python train.py --num_hidden_layers=8 --hidden_size=640 --num_attention_heads=5 --num_key_value_heads=5 --head_dim=128 --intermediate_size=1280 --vocab_size=8192 --hidden_act="geglu" --norm="rmsnorm" --norm_place="peri" --norm_eps=1e-05 --positions="rope" --rope_theta=10000.0 --rope_fraction=1.0 --qk_norm=false --attn_scale=0.0884 --bias="none" --tie_word_embeddings=true --parallel_block=false --extras=["capped logits"] --init="trunc" --init_std_qkv=0.0269 --init_std_o=0.00672 --init_std_up=0.0269 --init_std_down=0.00475 --optimizer="muon_variant" --learning_rate=0.00753 --lr_mult_o=2.0 --lr_mult_down=1.5 --lr_head=0.0057 --max_grad_norm=1.0 --warmup_steps=200 --schedule="cos" --final_lr_fraction=0.0 --batch_tokens=65536 --max_seq_len=2048 --doc_mask=true --train_tokens=894400000 --max_steps=13648 --dataset="wikipedia_en"
MLP neurons of a small language model. Each row is named by its layer, matrix (gate and up: input weights) and neuron, and shows model dimensions 288-543. Each number is 128 + 32 x the weight over its row's rms, rounded and kept within 0 to 255. Numbers have three digits each. A neuron's up and down rows have the sign that makes its largest values positive.
Before each neuron's rows, "fires on" lists the tokens most often at its 100 highest values on Wikipedia text that the model never trained on. A number after a token or word is its count.

fires on: " United" 38, " of" 14, "," 9, " by" 8, " The" 5, ":" 5
L2.gate392:110107104181135034153150100151087167141110125165190121169145129136114130111151126104126087085101151174149084144128101143171130120128067114086147113085134102140133137148091096161090070115124152169126129123149165106119137131101130192183082077137123152135193126084113173075124091103127174100210117091133099130120103096129125141153123070106162134126173177143102179129171069128089115158137154119198127214086136124135084144125211133112149139080126187085094066097140178134116086102108157080155142090153152131130150085127133076192121097137105099147104144135164145140109132108112139150154157139114166085106143069159121063160143121114106151147124131091093117084103092110093174121183155099159089125159078147129158174109129155129147147098093128144059143102126110076155150116166117
L2.up392:099119156093094147143082139119113140093134133093112096116131110144133139168143080137123139081150132097108138139104111088153066159133102124090134129109193132169135152092112129178156122112149090073151129111156120069141129058110134125090130093126111155147163161159162116127089128148150175127103095127112091092132173101157092085090184169177132186082051106087107171116191102127131129080130142176141183147138104114124141120146114143072156090113172164109066194172157139113108133174106109127067183120188183179145110168151194149100158136135125137116095109107130147163124098085102143148116090135106169079130166122170125080165115123089146093106135151130129148139104126106127133105113068127120102090059081184086116108163142168117133136113104127060128147151132134112132123112074100

fires on: " El" 20, " La" 16, "La" 14, "Me" 13, " la" 11, " Le" 6
L2.gate363:124145130197125074091121113066158130115193084127067057127120131131154061156196099159162189138156109178139117103129150180150144150119127114089086160082125153143132148144119090145131091162126121066132108145134063107061086131092147115124101073148131147161165176104134197163138069074064167097129114163150134139084130111162189156062125095101146180120141103125125150170167112112086187074171153086146122095101123118145168109140072138209101127110158150160117094114152111107091121148189089120120109131169107165175152125136124195214160114153164111101126128108146150108109138127161127097161158114151183165092040127143077146120142126119148128178151118121115094102188103129128118125081144091175042109194144110110150168173088151104171161090132155120129100087098177104131138116132107
L2.up363:092135057121173088086107098127151174108208131136066114105070199142142096160158130124114169127188106167122123163143107186075159122114132077070126099077148166172092104151145091159115180153171145122137124107136131150083106143096119082038127153123103114102097100139118051111151153104102126077142166180107163133115128147163137170122121133095119202133185121125094155118108101162082161100129138156167101159146121125038145128130115068182064101127152153154143141116114108163092161145139130155201120137121074162146114125083115113130111091138128096090162183123123143094108176085126073076141138107194138150094161153104055120069138157143134067181154179167117196094172144078143181159099126142161129116113153100188145091125066099149128128092157139137175091143171170177152185073115159

fires on: " (" 32, "." 17, "le" 6, "ge" 6, "_" 4, "der" 4
L2.gate858:080102129096131120143031112174093114083155110127099142084177118096112067171156153122118187165098120163115109081145149161145168054155089130191126140166101070114151090118094152141101133239144151145147151137137065129152133098206064140106159115166123169072151131095166121135127097094143113121118139083111157132120184093103143111115154144108087123183165211158057152148163090143113109125171112138175153131153096147097127105155137136134091141108103104112170114069115123121075138088143141048115134126159127167180118116220135148116159112133164092180139147118133125085116165112104096131116122159070154120125151193161132126083132114110156118102136104161100125163102131120130151191140153139172102142149128078117113122110087091098110124096157109118141042078128134127117097134114216
L2.up858:077139098116108121115064097097107115129144159150147103093153096110155107100087124116112164145178142122100155123148116173123198089104155142127155126194081175168111043106082144131144113111074126097133135133112176093138096110129149098148092121082132094125118149147130090174136075127110168166082161120177153153072106182129093128127168158177108100123094140160207082147144110106053076140150047171126109068160102134148101090118083084133106122150192092151108170146155108165136146166109097129087099126140101146069131139192142136151185153166124148097084102141119094171140122120131146141093119111138113169121207166162120118125105147121165120172196131089156081174124140124165113111129136145122118076127140088112183088124071126137114154077130141103164136182107157068179165145090154

fires on: " |" 43, " 0" 17, "0" 15, "%" 4
L2.gate295:161165059170134137082110135154116121141103130138173141155148118091119101149144092104169166105093128142124173116091104098168121084134149139099079132084124123158144195097164091086096147139170109110154152137106073106131209070150147133184083105103085112173121052138151118091164139150138152150140120121095156089099141116109093123098172088153126160124105136152117137118089103135160092124137151155101119117109108125165149183118138111123122122206090146147142057155070113185079069087126169095145166112087107112137017112114095118145110133117155106180160100141155109095093078102117136189139092182163100145106124182124173111167119160078129049155108145092142081049142114088155184132102058061150167083114093136212172085118119108212146134132134153147164101114127147082113103096144083
L2.up295:119137128137082145143119125104122156083182068102124139169148164172148157121137062109098077112140163133162072082107139072122113107126150080118100127127114172107104143118111135094092086140070068171048115124115143126120143175133096193157174101098154148086132140118139112102164117172142211124200161163127171186164079095041160147130110105078151115136100103171158111114119145117084171108156133204126149134109119162147111136177172199153206128131121174093178094104154110096135137129125084150115159157147166116146087102130083159128128130189108111155096168111111109106155129093112184109163188141088158101140161160120149121165086112154164160166139150113093113127055127172119148192150146168151136129182113164101140124174112150166116152080152107158113112117098109159086156120119165

fires on: "," 26, " dis" 14, " mis" 12, "-" 12, "|" 7, " February" 6
L2.gate176:152136115089154156126129125107108151105172168131081152167126168165139073147212127080146099166121134174130148105076104185132099143188135103172171137162085138064171152085129121074117182163121183132131140106145133091123114191139168167093135124082121107078150150143134083093157125111158126167127131196159156098118073100092128102159149089191160098144155160130040179092120117100140185100097179113134121113149138133132146085040134081147117141152132131122147166137165154117141139153211080124131148139147121104112132118054091098098094150081123136102169158062118095080158098106115167079053136075122074142116132171196108127139204137115140114134118189080162158085102123142123115138106141138106121134144138103135121124085082155067109133121138141139171185106127062135130177124173105
L2.up176:121134122157191168128147105159060132097130163115084181185090130144108133139157128107109093183146098088117128106080142194102150162100187089145174128123087125187163098061184102105190136137088149095121162086096021079126199121134126131151152150125111120111134177104094135140109152098193187117147158194120085099119175150090135114068087110107153159148158060095129170114127077135174184097142129122099082131153116164102125113098140161104082099142166125130144131192092139098147161111171082127144096077129144117163134155114096136168114134125157170130123164109147081123097133136080120144100165106133090163125112126175104161182143128091152105146158151105158069068144150136103152133087156150186122141084097084135055108131111133147106100116166081077082172170178133149094163054159109

fires on: " is" 40, " was" 36, "\n" 10
L2.gate773:142150128106150052120145126085133126066110122059199132112148093157133129126136126129099158099148173116191122146136164163160170151146106189143154155173090108129076118116078109177125160145186211129168144152164120161108186197111113086252111096129162160187120074114093101085110109159164144097120173117116139154125080156104127112116102167113136131124161143164130164097128150170192132130152135107089201081073052113120119102146123086101165176070123130129145167124103141102110116141132095106145097066090079094140164105134097083108152167105098195127123126146119123118149173076158144164091082184089148177136175130152130090159172175137081098152126057121134091136135107173131193123037149190110114125146074110118122127099072109130092120126132161100058139090141141165066139098107133
L2.up773:139117171139170136085064103114136110182150149126172097121173101147118124169144148088167172168100163112120058102173087126142140194149163117101184071120099081101079163107129136091127139158151111111128121137154148128170148077145124110148133105129112107177168133121097066165091117107108107106127082067137093146189161162173140111153110126119203128083125086119098196103142075145118123126142145160105120163105053115148108119110126130050150138101091201106205100072157145142146116122140077184105188096083139093118126126068116115112104169139124107165088083137204045113105132084131064110108129094081147105156119146112117117095097119126119139104144176099133170158062082139180127154130128129081098181091106128184092138144094152154163112069147135116132167147160184141086129107106117

fires on: "." 26, " Bu" 11, " bu" 6, " 5" 6, " American" 5, " Division" 5
L2.gate866:132141127150137155138072103106164127149189133086103134142192160169121122095144140098148091104089080128127178143135127124118131128112107143111112146162182138128093136141115107114144082169141200207141166136104200134105116116110138093185122149099123122142168126155166144117148143145123114186144170076148106077127162094139121117127182110153054104132105131167088119111143113108074138158144155118140112206047153117137085152120158177101178096072160133179158122127148147170157121107178112181120139092059119116116133203156127127159148146174083071084160117130110079090116215138172089145070159152091093162139146156114117055132076124113097146084132135099124099170110105130083122102079110116141114119141099050122174142178108170075119156122158074160104109150134124145154222061133168
L2.up866:174086096108146114198070158154104093132107135156119133134169090122061206115163092154094114160121111110126138138113176176115131123163199109082165136191161095058077123129099107193123128116104151098110156123075136057126161119155130176131146115133129075103176098151136135106098122126115116159153066113130135128177080104152105188081099194165104183111113106146154146071082136193209127112112092095158114125110119158146130158133082120097105121102152095166134165142145121151123126121129085111130113138187112142108107117079143110072062190195113143084109186142167083169173082095094189165135073097097114157177202121139201160058164131085153101163126203156152110116046112130098131112173112107137143120152176143116037168153095130158134117095111174106113119134109099166108121138157148

fires on: "\"" 41, " and" 21, ")" 11, ";" 9, "," 7, "—" 4
L2.gate690:128103114103119191136152101150133160132131136113133114070047150098194096124145101121126136122117140097132140107109104164145178097137115078103075144121151121110149110121163181104105128123164134121125150109097096133153120106140148094181092103098125131099118180104173111114095117125141148185161147156126083102104198095094099125044070137149147204152086153091111109062111182156103153134130109130167104127079083125132168133127108148170069156169150113117128154107132110101084139122091139161148155093183092151115164071218108147139191112042096182137152167098101136131116154100135106082182177093146115164154114139120129146096141101066143129122141176088110137148103132148234086127107140119105123147102100074141131114116131129131160185084095125101112147219124133139120107104129133
L2.up690:095093143124113147142226163095096129112137109128104122100207171123158144167117084095153110139173070155130173096114170143137131094112087140102161119131139164113160156152163136101138146119132125131154181158138079132158130179142091142102117113090187130099111103185119137128139170140147071090098073170110126110161104121142131082132146176055090207154186140164106110193091167159193097137107127138150121148154140152130067186204084114147154120177085124110133141115169173183136146158079150130126107182062111140162150129100144142155146118121101133128161086141141148153150097113135123090144113187077085108045147113136125133088116123159122143114143125203116162113161178098164121154131117110137185111164134165139177155153107110169096155118101157120142147182118131083144163107175140

fires on: "." 78, " ." 12, " |" 5
L2.gate929:185112145094082196144170133175116141119135146107100141116129140061154163064184118131111125107167132111078133181141164147056162090096144123168147115172128097112118119147140140138160116154147057043137185096107103121154157099164106140185143188121171165113133203127103157130115136112126173124120100157142133073168127110097136135142176110137111122119116072053173144130136140151086132089172080112110109104161164155035125112188137081138114106144106176120123105152127128164124087081115080136067135135135114133077056099199100141103127171079102113178120145154139081094098146171107109118111112095126124126125107158085196193127164142156097144110165146134147090111148168144115121122116115145096140115160155075099105026066136120101123088099199158160161215127142169130147110151077095
L2.up929:087108161119093135133157198108145151129116090097144156133107100186071138101064083140137206081148083131124117131187064191136071110057136085127194119019201118159097145142144094165146098137102148122113117106137148151178129081181114111128131088134168171131160138176133113187134123106110138113094131139122136181084137174103138084145150118152161164146058074158188112102151091099155130138161136115124086110133127142143122151191119121118101061081155124148156168141153165064135131128111074075138133152130151078140118100109155153135150114149070131124134098091120146105131128109163128140146145097108136115088142153123096162155168116119096128094063070100102167096124106143115112150160169119093204165131109166165108105073130123158092142178099136106098183152112115082119124115047158

fires on: " |" 31, " have" 10, " had" 10, "|" 8, " suff" 7, " co" 7
L2.gate849:142087110055086153095140158101097123164151079145107146165164122122048116126166100102106117110109128127118138089107188105132182163163114187133161134087113155046141170111140120130146155070162150178152118164150121085136140178173152116141147161162113104148067138087172097125175165119123157107106109137116144107087140179137186145188143119076097161113173116121083102140120144081157086173147049142134147128078100186166116154114099083118126159120153198108217176156172112134112102179154151091102160136164150086151114111081101123094171159141087118204143111140097096142109108128087182131048099080068100146126110127109087119127129076108131162137177124117133160167153143158138075122183126125113104136103121112195139119110130109171156096084114159150173137116126135145118127135105102
L2.up849:151116131123135139070059106129125107092181147123120107098168153146104132143124091084121148117139152144165098133162123102191134136162095048135044161088181177175102069115122149142150141133113153102134092093124136107116126141135166135107107178093115104124139154154118182160147134150155118166130214158116142124145138130111088084096132100133147169152121140148068141144168157138093064117157073183101133165144117084134132102139160104144139119113071112131129129051145123154109123108116180148081152063078105194118187135144114107107198195111101150170207116102085160096122149102131152068154150150200114137128116083103137152170119113131143116075166176163134123144121097137088104138167128094095189144123058160156115123141150136176158154157164113218121188154110138152136128104103098

fires on: "born" 27, "-" 21, ":" 19, " |" 13, " Genus" 6, " born" 4
L2.gate159:134173158155142085120112112096112116176124178143144134114110151168102127127173127181108101149114077138110145145176148158131142098167108072094129105153135150117159201132189095121121165132067092168102120152125134093110092156138117118127159099144146063126084145151109138172163076149109169094171109120104123098132124152156129089156123066148140116109107149102140121151179129150117146107127135114123149099115110126095074109103170191138133171171098108102143138151121132150104143089201091115122161173134149069123140114168071152089077145139102108172187152136143092124166134116110079138141094065132151183145152135090087121140118088115098195125052131105143054110152121147159158135098094126171135226076140082133116155161141118186145096119166147118113119133164176137146135113151122
L2.up159:174108077099079033167115095099131111164140094130114118158131137105111126103136140179099093085174180095185100129115174145102086112136068099116090136157109139106175100162118105112132086165143181219128139173121163079127128078180145148069104107106113122140135172102110130175127110158115098100079095046118160160128105148155143144128066103163113157184178069188138141146143105175165099195144099097125124154163132138104117158146144120076110082177133069078126093069112191190156145130197166076144102173170089167158080158135081128131155112172107129192116148122070112160099121158194102119133128143202159137123095049089129131151128094135121167147111146127142090096146098101147104153144103105073158137122097150087120139173100114120129086127104093132185100094150163094095095120143097

fires on: "|" 33, "/" 17, ":" 13, "-" 9, " •" 7, " |" 5
L2.gate313:124092165182134070146089182148142105119120178077096121111087138104146104143149167137124093094094102162171124139095107160157107123097091070093146114084160124085169121111187111062133139100097165167095150080076152170135102131110110154046123135143106142143153134166178136147113156066119138120154147154134119194113139136123151106116104092147186118075099124159114119138120129102094079181092144096142128165088131142192131112106152097148152188134025158102128121098132155071096078090150094136173147163097196152074118143157166192119165114115151157144175119137131109102153135139160137101090111065109114127084163197097120193133155110145123113183074118125150138148164144123144122137114030053189118082076113175126123137125156085144106152099146123097151156161061089113131160142150150
L2.up313:133150088124150105046079159127089169184153179061114165166172132114131086133144097135070183156153091177168142150148165120128192134169128084142120136097094132172171107080118173105198127129177050095142051148101126079142135102141074147130095131141125104146110110195155109146141130187134088143137119148146124129184137165103131105179158111130156127177093140100113151146116116125174152111187106135121141154156094104132141135122141130144136085163122104084131180133109141161153198159137159137090078113210147143101089075111139121087175078140133148101193113068086080115116102135150127108133137140141128088124136133093082110136112073099090116152135196085115072131156115098117088200130130145093115183120126146143155175099188115192154119153168078173142105130147109123096099082143074

fires on: "." 45, "," 36, " July" 4
L2.gate424:100197118119112150149123071127170127049128123111133123166142113092123125130147092107119170132139086125128123091141120124202155109125057073114145164087148146130118120062169104126132054108208082095150117089184139104189099147105145142120095139101132135172126098205113119135111141190170143137153150077172132062072121123107153124161118152160097159109141098072089124138098113121134157132137163117112135101059104092118136151107142134060180102080147096054098132133145097124140139126100129116170112152176191069126137111114128108102125057192130116092093143146108058142139100101139148157074161085099122146129111152127120129097068154128093122089082146170161188124085142121171153149166110148180135139159136067063110124139149157157158126108120110152167117150098175121085112148126078
L2.up424:133156104105096151124116084131120110120118153108120141152124134089128166162115107110102126078096069143116081132087146148159134104157085040101155194118140121119087125124144134093115118139182078140102111121193187103163107102147148133063119105105134093175140107209133154124163091164200112114081105069175130021149068153152086121184128129162126111124138136104134130101111152166111122080165182133117117133134101079105144079161137125082081127079139108132137139121140126109155100114117119090146143178145149145221080097105133093067092064202178167064113160187151130127112137092170173144085157150070108114109136109175157174118104129146120126082108156170129162144153111056118167107171145143168108132172079109109077134149195172144159172116118083122160137143131134123095169162130151

fires on: "N" 28, " were" 14, " Nin" 5, " Cons" 5, " Vi" 4, " four" 4
L2.gate767:108191121124159104119111163134093118103134150103115133092097149157150177158196169155160123147121078169171156147163104160117201122121118126160164176118157156154068122126072124117080135151147127119157141125173077155082123130117135141193132138187139140136080109150143118088170069114104150166122131160133102141119128166100106147115148139164122090147166114112141071182205163140128145142067101096132096112143114097138066154133130091136156109103122131140194150159134150154098087127184080138179102126130120123125057135133082178126078135145095121090114139079140131127124123132126080116087201132125146113168122142166206105100136099154134160141162186086138132140090121089160166095148124106138202018118150204109159120152057172102107091132146142123155096095109129142124149138096172
L2.up767:099131091145195175068116105147146150148150098097127155137071180111151100193181098150108166104109119170162139100111094099066174117070173110079121144049152167132124126087104138182049130151096102113126155129143149114100149171129086105144131091113011178103145165177106134126125070117116121175143093127151120123122123198129114146106145143170136129141163114139152143165118140130101092065117144098151145119101077127046116161148123104154108168105128106117124093134135170133105110116126127172178048118147098185098068106133125111084135153145172169161123078071136129188133110124096107140103123148134140098091140169110200087194179157122160173131124196151114119056081158061093091125118129131100160080178143146126165116153061218119101160135110101121178183154118091160108120187135138

fires on: "." 38, "=" 14, "ig" 11, " |" 8, ":" 5, "00" 4
L2.gate573:134113140116158139171162092163142119092105173190099185132142194059137083120224118136151150131053148108089180132119142146149127150070212125201102092155090130105107097160064140150107126127185143151093107018114192178173138152088111144103146175109158109121141155132068123161161177132160127112156094117130103114130148117083124130152129137182120083105193089137125130107120128072184118202173126162150097075132101151091132114086126116102129125177093063137175126122139153056180140103125127087122116115133115140147094125091119119118128150114086143135130137130166128134115131091144123090078135125166086168157076180165115117215123138113059146166101176082096100151082092142092159140107165170102174080140096100136099072135175159133092093144195103119135176120087102145114132088133137
L2.up573:111114131165083116173122132129108097167140145119124162146170150139087144176146065140128148099142174098129161158161150170115121164094157136090185169096119041095094057167073090113088120154128137163072155142156111139087099144136159134138128166098102102178127120122137087141131142168145150157130105140128137096084136176088137140217120166173109121156144150108120201163100103106110134081170078141167155165153157156149061093182106182088162100114129157112098159102127134091152102156144119122069119115112122160128099149096157229045151170167117162094117135177110156088157139115156136067135106097098120146109169156153130196155138138128138167089138198112140123138081086147198044130143153139136101091135153105199115112134154173153156109195104137150129081160096173104144131098094127

fires on: "," 36, "." 24, " ." 12, " Hon" 10, " ex" 6, " unc" 5
L2.gate506:141114177168136166128193190137126155107150116134060097123132123131147152100150131133126149156179085088107140150114119145112089093099168119133134107147091123187180213171168184151173090109131147120159103116126103083035139102137110164131120129134133196079082173130109132164158148117136082160161162149132142142132096131130119149124191121142135170064148150179138131099166141145121132114107115079167094100098102146120141121223091165129113101097129194068127100156139085097074151087040092145087114140142113135068179105099141153083139161106154138136157114154186199147169170153120147110182126110129138060116107075081156150116117109130154059120140117173089104101139161142101103153103113149167201102143153128111085098112131107157157147126157137108107171152134175117171085096145109
L2.up506:148172106131120153110111151159110189087168156086161114160102106150089129144113110151145156129192121082128119123131154114202181158139186141083147100048104114126061127115142102102115131157133118128163102113139173146069140077102102116158138133138114180091105146114146093172108089133137092151135103106115110082131166086145133125169155160124056132131117085189139109114153137159144113163116157163135178113122139150135136117221108121091095112146174083075176118158150129069101097113113077163086173127127103103112137083085153118103088073138092131167149102178166157127123149131071127125138138109147176107103164170111116066091049138043156146109136176097138157105101090107139154172192163157159135123160087162130119138145138061129131092142076159124132182171134120142130145135059140

fires on: " |" 82, ";" 18
L2.gate347:157097143145122110141151093129172123085136137123120099093131109129094076088194098240142156202101122129189105183163144128065111116152101103123078177126133118154110167095106146130175181141148169125143129187148098147069170140086079128120178151144114129171150165112094175091122090147141082178193111052185163110106113160107123095113047145116100152126104172136176111110160077140095089094133119148100110106118087139155176141128156044210120138120081087125190116103116052182131114088094147136150134131107116075087148115074078061164158089100130188152114131106157144127083153122167218156130103123173166073083143080107120116136111115132096144169099119139110101093121140164071111126107134149119161142111054126142092124136125141111133124154119162169099097118130102117147175114150082
L2.up347:168118145183107135145160110097127115124123119122145118140167081100135088111112105107169123132127145133146090115149105048145149131087144115104167169162150142124103151045169111139063132129124117112150159165135081113111142146078115146124137149082160121192121148121094148122150110110099143169152157081116104136110115130107145073122076142078092187117126144145123140115157157105099095120137125169086099167147102100135146114167135091164132110083122156147147068047074127189145121083108176086107095114103061093091155096118132151121051115124154173142130114158188135107109153135131180127180102124111140086136148115135153117160146106200123113129096121110209067150175165127074098136145113164157181165217116169090089095116131129157109130128183143109184129148130090117158173121164056

fires on: "." 70, ";" 13, " |" 5, "\"" 5
L2.gate301:151123098115087137174154137094108103131158135088104154131088069157116081116089104149115164174129128137116120127108118117120109101099105103175134167172118142172051121103174123154130138163166120073126060146131110078014125128084116125170195147068132122158134084181139113146099144167127155112129152147114167158142113114137120095076136134137121082135170124179137077037079133171134123140077147109120091118123079082082088124184155091115131063093160170112089132177127111197134095120170148147118130127143114204136209117132151114129137140081093133188148123096147151161162173107153141146184120159126134108093105095117141109028101130171151141090104101138101115095129183150141124195100136119179154144160037143141089118095142126130139134116142173125116093170156043142171115108154109
L2.up301:179128142126045214158176121112084101143170083111130108103131160092099129133057073122147168162106108095096164104159145100124122077087130076160102150174108170165094179101124156154110090167137077151108093112126099128068120132125100141134159171122193098113151091133116094168132163122170090110117123157081121170129146143127105117143111140095074187139138115159133063088138113124105150099178188105129050113091117140086102167179146085090159116122117145117053098175129161135132098096179195124154103126085129148112188154128185106131161139132157114111095101162122108110134087107105143203195118177097166138071129099059138127089146173160131206078162094142078125113131166077136145152150121138134179084141076104125086079100122085174133117126214119173217147132135081123136104157103183

fires on: "," 84
L2.gate1131:144114118148088117182084108177121150120124145085093121118130158120144116164095122145092112110073060151122099035093179089137075111090116116064157193155120175104137115168112111102098136173207123159164152134110114180113123124132097189097151140131123130095048166178110089127187087105177081099149117121109172115078172123167103192130124112119085117164103130119051133117078153178117089151127129104160139106099141054107118128131085088109118117154070155094116125161189095114197092168137173079113176101149124109164140105182096141126146134154108133115127172099108131146142178115162135125129174147164159132121177116156137132134134189112078116180145174111107139104186160119074136118132123105110109146187115119163152130133160149045166102131134132096146137171116130129173138058147140
L2.up1131:198123120133082154102156181113111083180122092166131123164138142057147113191169111145119130127171113085114154121115123117161119149150137158140148123130079134155138141154084159108112136058159151156129085073169152121093121082146146122089070125180124070128154095095088097111121090073076170148105118089121127154121103164145166102113120146138100238143129112157132108148121145147154155081127131138108142142147087205151107148134093117118089156088160092171121163151121094175130091153116104144098148106164142096156056137077120098101082106147129106104171142093096146150106067054171147143101155121110124161138170179183102145135122184155145115092100113124167096157139111143103179147112167183149099134067119178095063122094118160112169225113110114153151115071166101109140073159217102

fires on: " rec" 28, " ac" 8, " McC" 6, " Acc" 6, " Sc" 5
L2.gate614:171124128170139139130085138135150127143163178131172177151131152156141125140155131081114199059146139148086086105105135169139058088147112073128038133110136123142120112098128135129153123078111123096133112111144111112172156142104135112130098143069188107148157120097168143149140199147133174094161126156123186108142112085167109147091068089087120114108151115083187135117095125141131147182135108171155132147119151149098121116150168116146138099095071173082159178131102158133125182119132044120115123132165167158130138109107169148127083138105091110123093085106141119116162120134129143144123096117201115143059187141193173091085166076130104128113109174086069130215111086082071152090088133161166154121162065097140146151131128128130148136160044137112119109160117092155161166056152168
L2.up614:145104120152111105082094141165105134171188139181140152155158081166119124085162111085157117064181153134171181142088145141203079140104132073132108125118112125142116099089089090121158145084116114103133165100115106165138140170126114056106068117093081101161124141101061179125154164117200110134101140139109134145145112141141063149076120090111146083149146138152145147095103098163090212147145069133099122150063161152080143099108130034170107109031086145112150153163089125176162146097149102143177091158161129134127120113126132144162132112106097159158102063079177129083125135107126081171136088139153124129153146124195160139099184099120112124165163159081056110144102118130081112095088115112179146148125098098151176157127154122135162110151129159152106142127119130191127132150142121

fires on: " La" 17, "La" 14, " California" 8, "2" 7, " subs" 6, " southern" 4
L2.gate1236:175129129127160114084180150062123175089156118181091173067197135138140061125187168106142118112181124181102124134118067139116098122165108161118115167095139146146099205161107099127111115104062124140069132108132140145089130150110158086137114141143154149174091188142098097159089115143133140168134141168086138117136163134121095120085117132107119110147102143097082131127114105139147158154113146072063143166090146149087152128137122133155137131161143157162125128090137155143108142074147151155129124163140140141076131155089112126112116056145169103060122095166133099142104186115145084108113095157119087116106147173112119146106108127146134221091125078121131147101244120133132147123118107078168168151045135109104094177179129132171163070113141132149096149139127125172172193144187160
L2.up1236:184105134095157170108145096056155167129182162164127141115188119134135119164179111079140095079231139110094135122157161163131043100117077122117171146119112089171169150110115136121161122178107105181151132110151139109099085164128135135156166084124125157154075121122089092152121081162139159130109119130077118115105171138130089142114131119145127127168153145132131140148065095093200169141061087120056136140081064138063124130098107106094117142157070127152102151076089127102100107080103107099123120179105147195167123102116166127149088070134147087068159170131118129173102079078106074098102084139102077132160101147096149112118097143183123149074112113106145200126198128097181108103179067101154115109071106146099076120091106164116113140064118107173115152116178127165181158138166147

fires on: ":" 35, " (" 32, ";" 15, " |" 12
L2.gate989:099121123163113087130121120140162085125115162153111136061138132087124143177183172181098131161118132152115159133147110141121134174108146145143161058112143083139135052150123126172132097105104153158172128149223086112108087118090138160135122114132119096103139144073149159153164132121143135120125167097114128107145097115168083158108133171142135142142095193146102129040122120157121151107147112149159229136135085109133104176155172102144112169174098173132126124104088140068031116123111091151058127077045151114082148140140143153204110132178141174130073139202123141138123183142134125086168140118182134139089156070087140161164099148154095082095100112188179091133161158119109102046092146126140103092085147159089148127097122093166111138131114120124140134127098132150104146164163191
L2.up989:068130083172136114197082092174101148100064110102072072165132115135111158108156082166103136136130116124144215098109146152151136128110128138087153178139144096156130172136076183130149152164098141142160128090096099175089175149101093144152128099081121130136064132119133110121112097155095169186095184154163096126092091131116032130120146129152088154138127174081129052100100197120057103126133130110150137128089108122099140167131165052139081129106077115165096142156085113087082084161141151116114149099089116129085120098159161131118154153115103164103086116096140133149125095117067142146106195104119158121113093158083096125154072122108135086135147114147094121139173139139125088080155175121130179082118072071136122127130170125147072139072149065088120123136136183103128154137084143

fires on: "|" 67, ":" 11, " |" 10, " into" 4
L2.gate1200:175126190072091141106089157122165120138132143174110104153102157084070146168145130119133101106104149115118157142126149090087099156134114120151149136124118105162110124081106102125174091168214152176152133147086163170117157124066143117097102070145069174162118155084093127108075145098130121181135163121087206126138124131143190131113104118169155168131129148224142128123157162145171108195125074081117114185140083144115156109146156164126163161118144070109063136151118132081109099143074099096123155068127132164212120131133078159177162155072104162145135052075175132116077124082198136141169110133110138069130171108125105056127147144112153143160106175116171127138095146166054095128145151170069155107149102113132131129124146164170151215162119154126189147133179112097131122133140155
L2.up1200:076130111127089197119059134118086103130181110094102131225137163164083118106137097135121185103159101103124149197091200109144102143135113128127140067080114136102082138131082105127160102147119125148093120084131112149173080112138069088139127177103110160150128126114110115118141148140106112109109167111172161107216170103092110097166070138140151137168153102128107147153132087089152130152182104183139126174121085091133128092139164150066096122091104053072150130150126154133132044138111117149137144174096168198163114078110182102142209070075092122162170125118152135109188114149147145138054151090131110128110176078106108125066162122172127100101150120089089099100187134125144110118132136134131108125057096114145136113108128152140088112122165107144118125134154098121119093172113143

fires on: " =" 34, " her" 12, " Se" 10, "Sh" 9, " car" 6, " Ke" 6
L2.gate411:154125102131153110134143178141121142081145108086131155116090179167138106107124150087139071159127146028152105185125095093115123095145128087125128165165116133143151139144151127165103116194083171123156081119088117149085128137116128084063086075120147144109150132087136133069140173142154094115126144151162122142135117105159096170095120147095159135154094202091129110139063149093188130137172123102082159145160126103161067125137113092103101146185120147102104091147155118138129142114151108156089164154106158059133072129119113159120165159090113098051184125111110089193127092148138112129118126165102150102152140140111138120076170195142197135107103126189131108142186183090138126102148125192142112123112143117181168122105091172153107184143141090096125129133123164083090112144084145
L2.up411:133117129111134094176137156111137130109180147080135182115094198150128129096131115059080090128054165175148106160108128098152097114069178024101139150165140162141135140204139162159076124156063122096136088178078133113111162110153128092087081072131159099122154120086114094105116097106156140143112134147139151127118037127123097142147150122109124116135105145154214145084101148093127144128133136167104179101158139119109133131119117112132107139170109099084105095157171153122114176096153117174074167107133122094141108137173161176093127140080144108059130144124120128126141087123146152144160117153144169087163135124102142136126139167131181162135111142170156094132207145109096127130154091164076122106099153160199119132152117133173085165144129058079155155094154131086110076102070163

fires on: "'" 18, " |" 18, " like" 7, ";" 4, "ify" 4
L2.gate492:166161110138115153132156115179176120094093076114124168180080111063084125131120152131156131060154149168162151125134148132117120152094125131163110098077154153135113076145101051113155154148107204142218088151096158153133117114108131124165070168122163132062130088168164192180174074133152069167125161152156161130191126125134132131101095133142105168123148167132138075124150099075180139149141113124090102043144165156095148097134108136140143130135097133100118112126088123073128169109115162123133166107120105094140131140176145156077100137140158141138143108095080092115077222093062139123163166107116116108135111101058120143162166164100196127136122091090083121124126154144058162133164074117197145193082100153135206139142142121174168155106089129147130131102091052132139138107125165
L2.up492:102129146173144129124135128128189149112102168098149109143093166070087098134132195116138108099101130134158171090133140085096141066145110147149155139101082110151069107126098059094152134142070163088134112117107132118192155107095176110147105163110163153053120140141144179086144113142136074128160096175140098104191058127135161134135091149150138131150166124113136109102178112109142109142170078153099149110179117155076214105147125111171119152093138169170150081140089161081098148096095145104146147126125118145129115209129157159086136095199218117111119063139139073153089123150113131123128200111146122167080152151060107188142138166098162110132086173122083112149116107118086131210197123114132139140105138104135165093176107152186169179104112153132106127159111110118124170096097142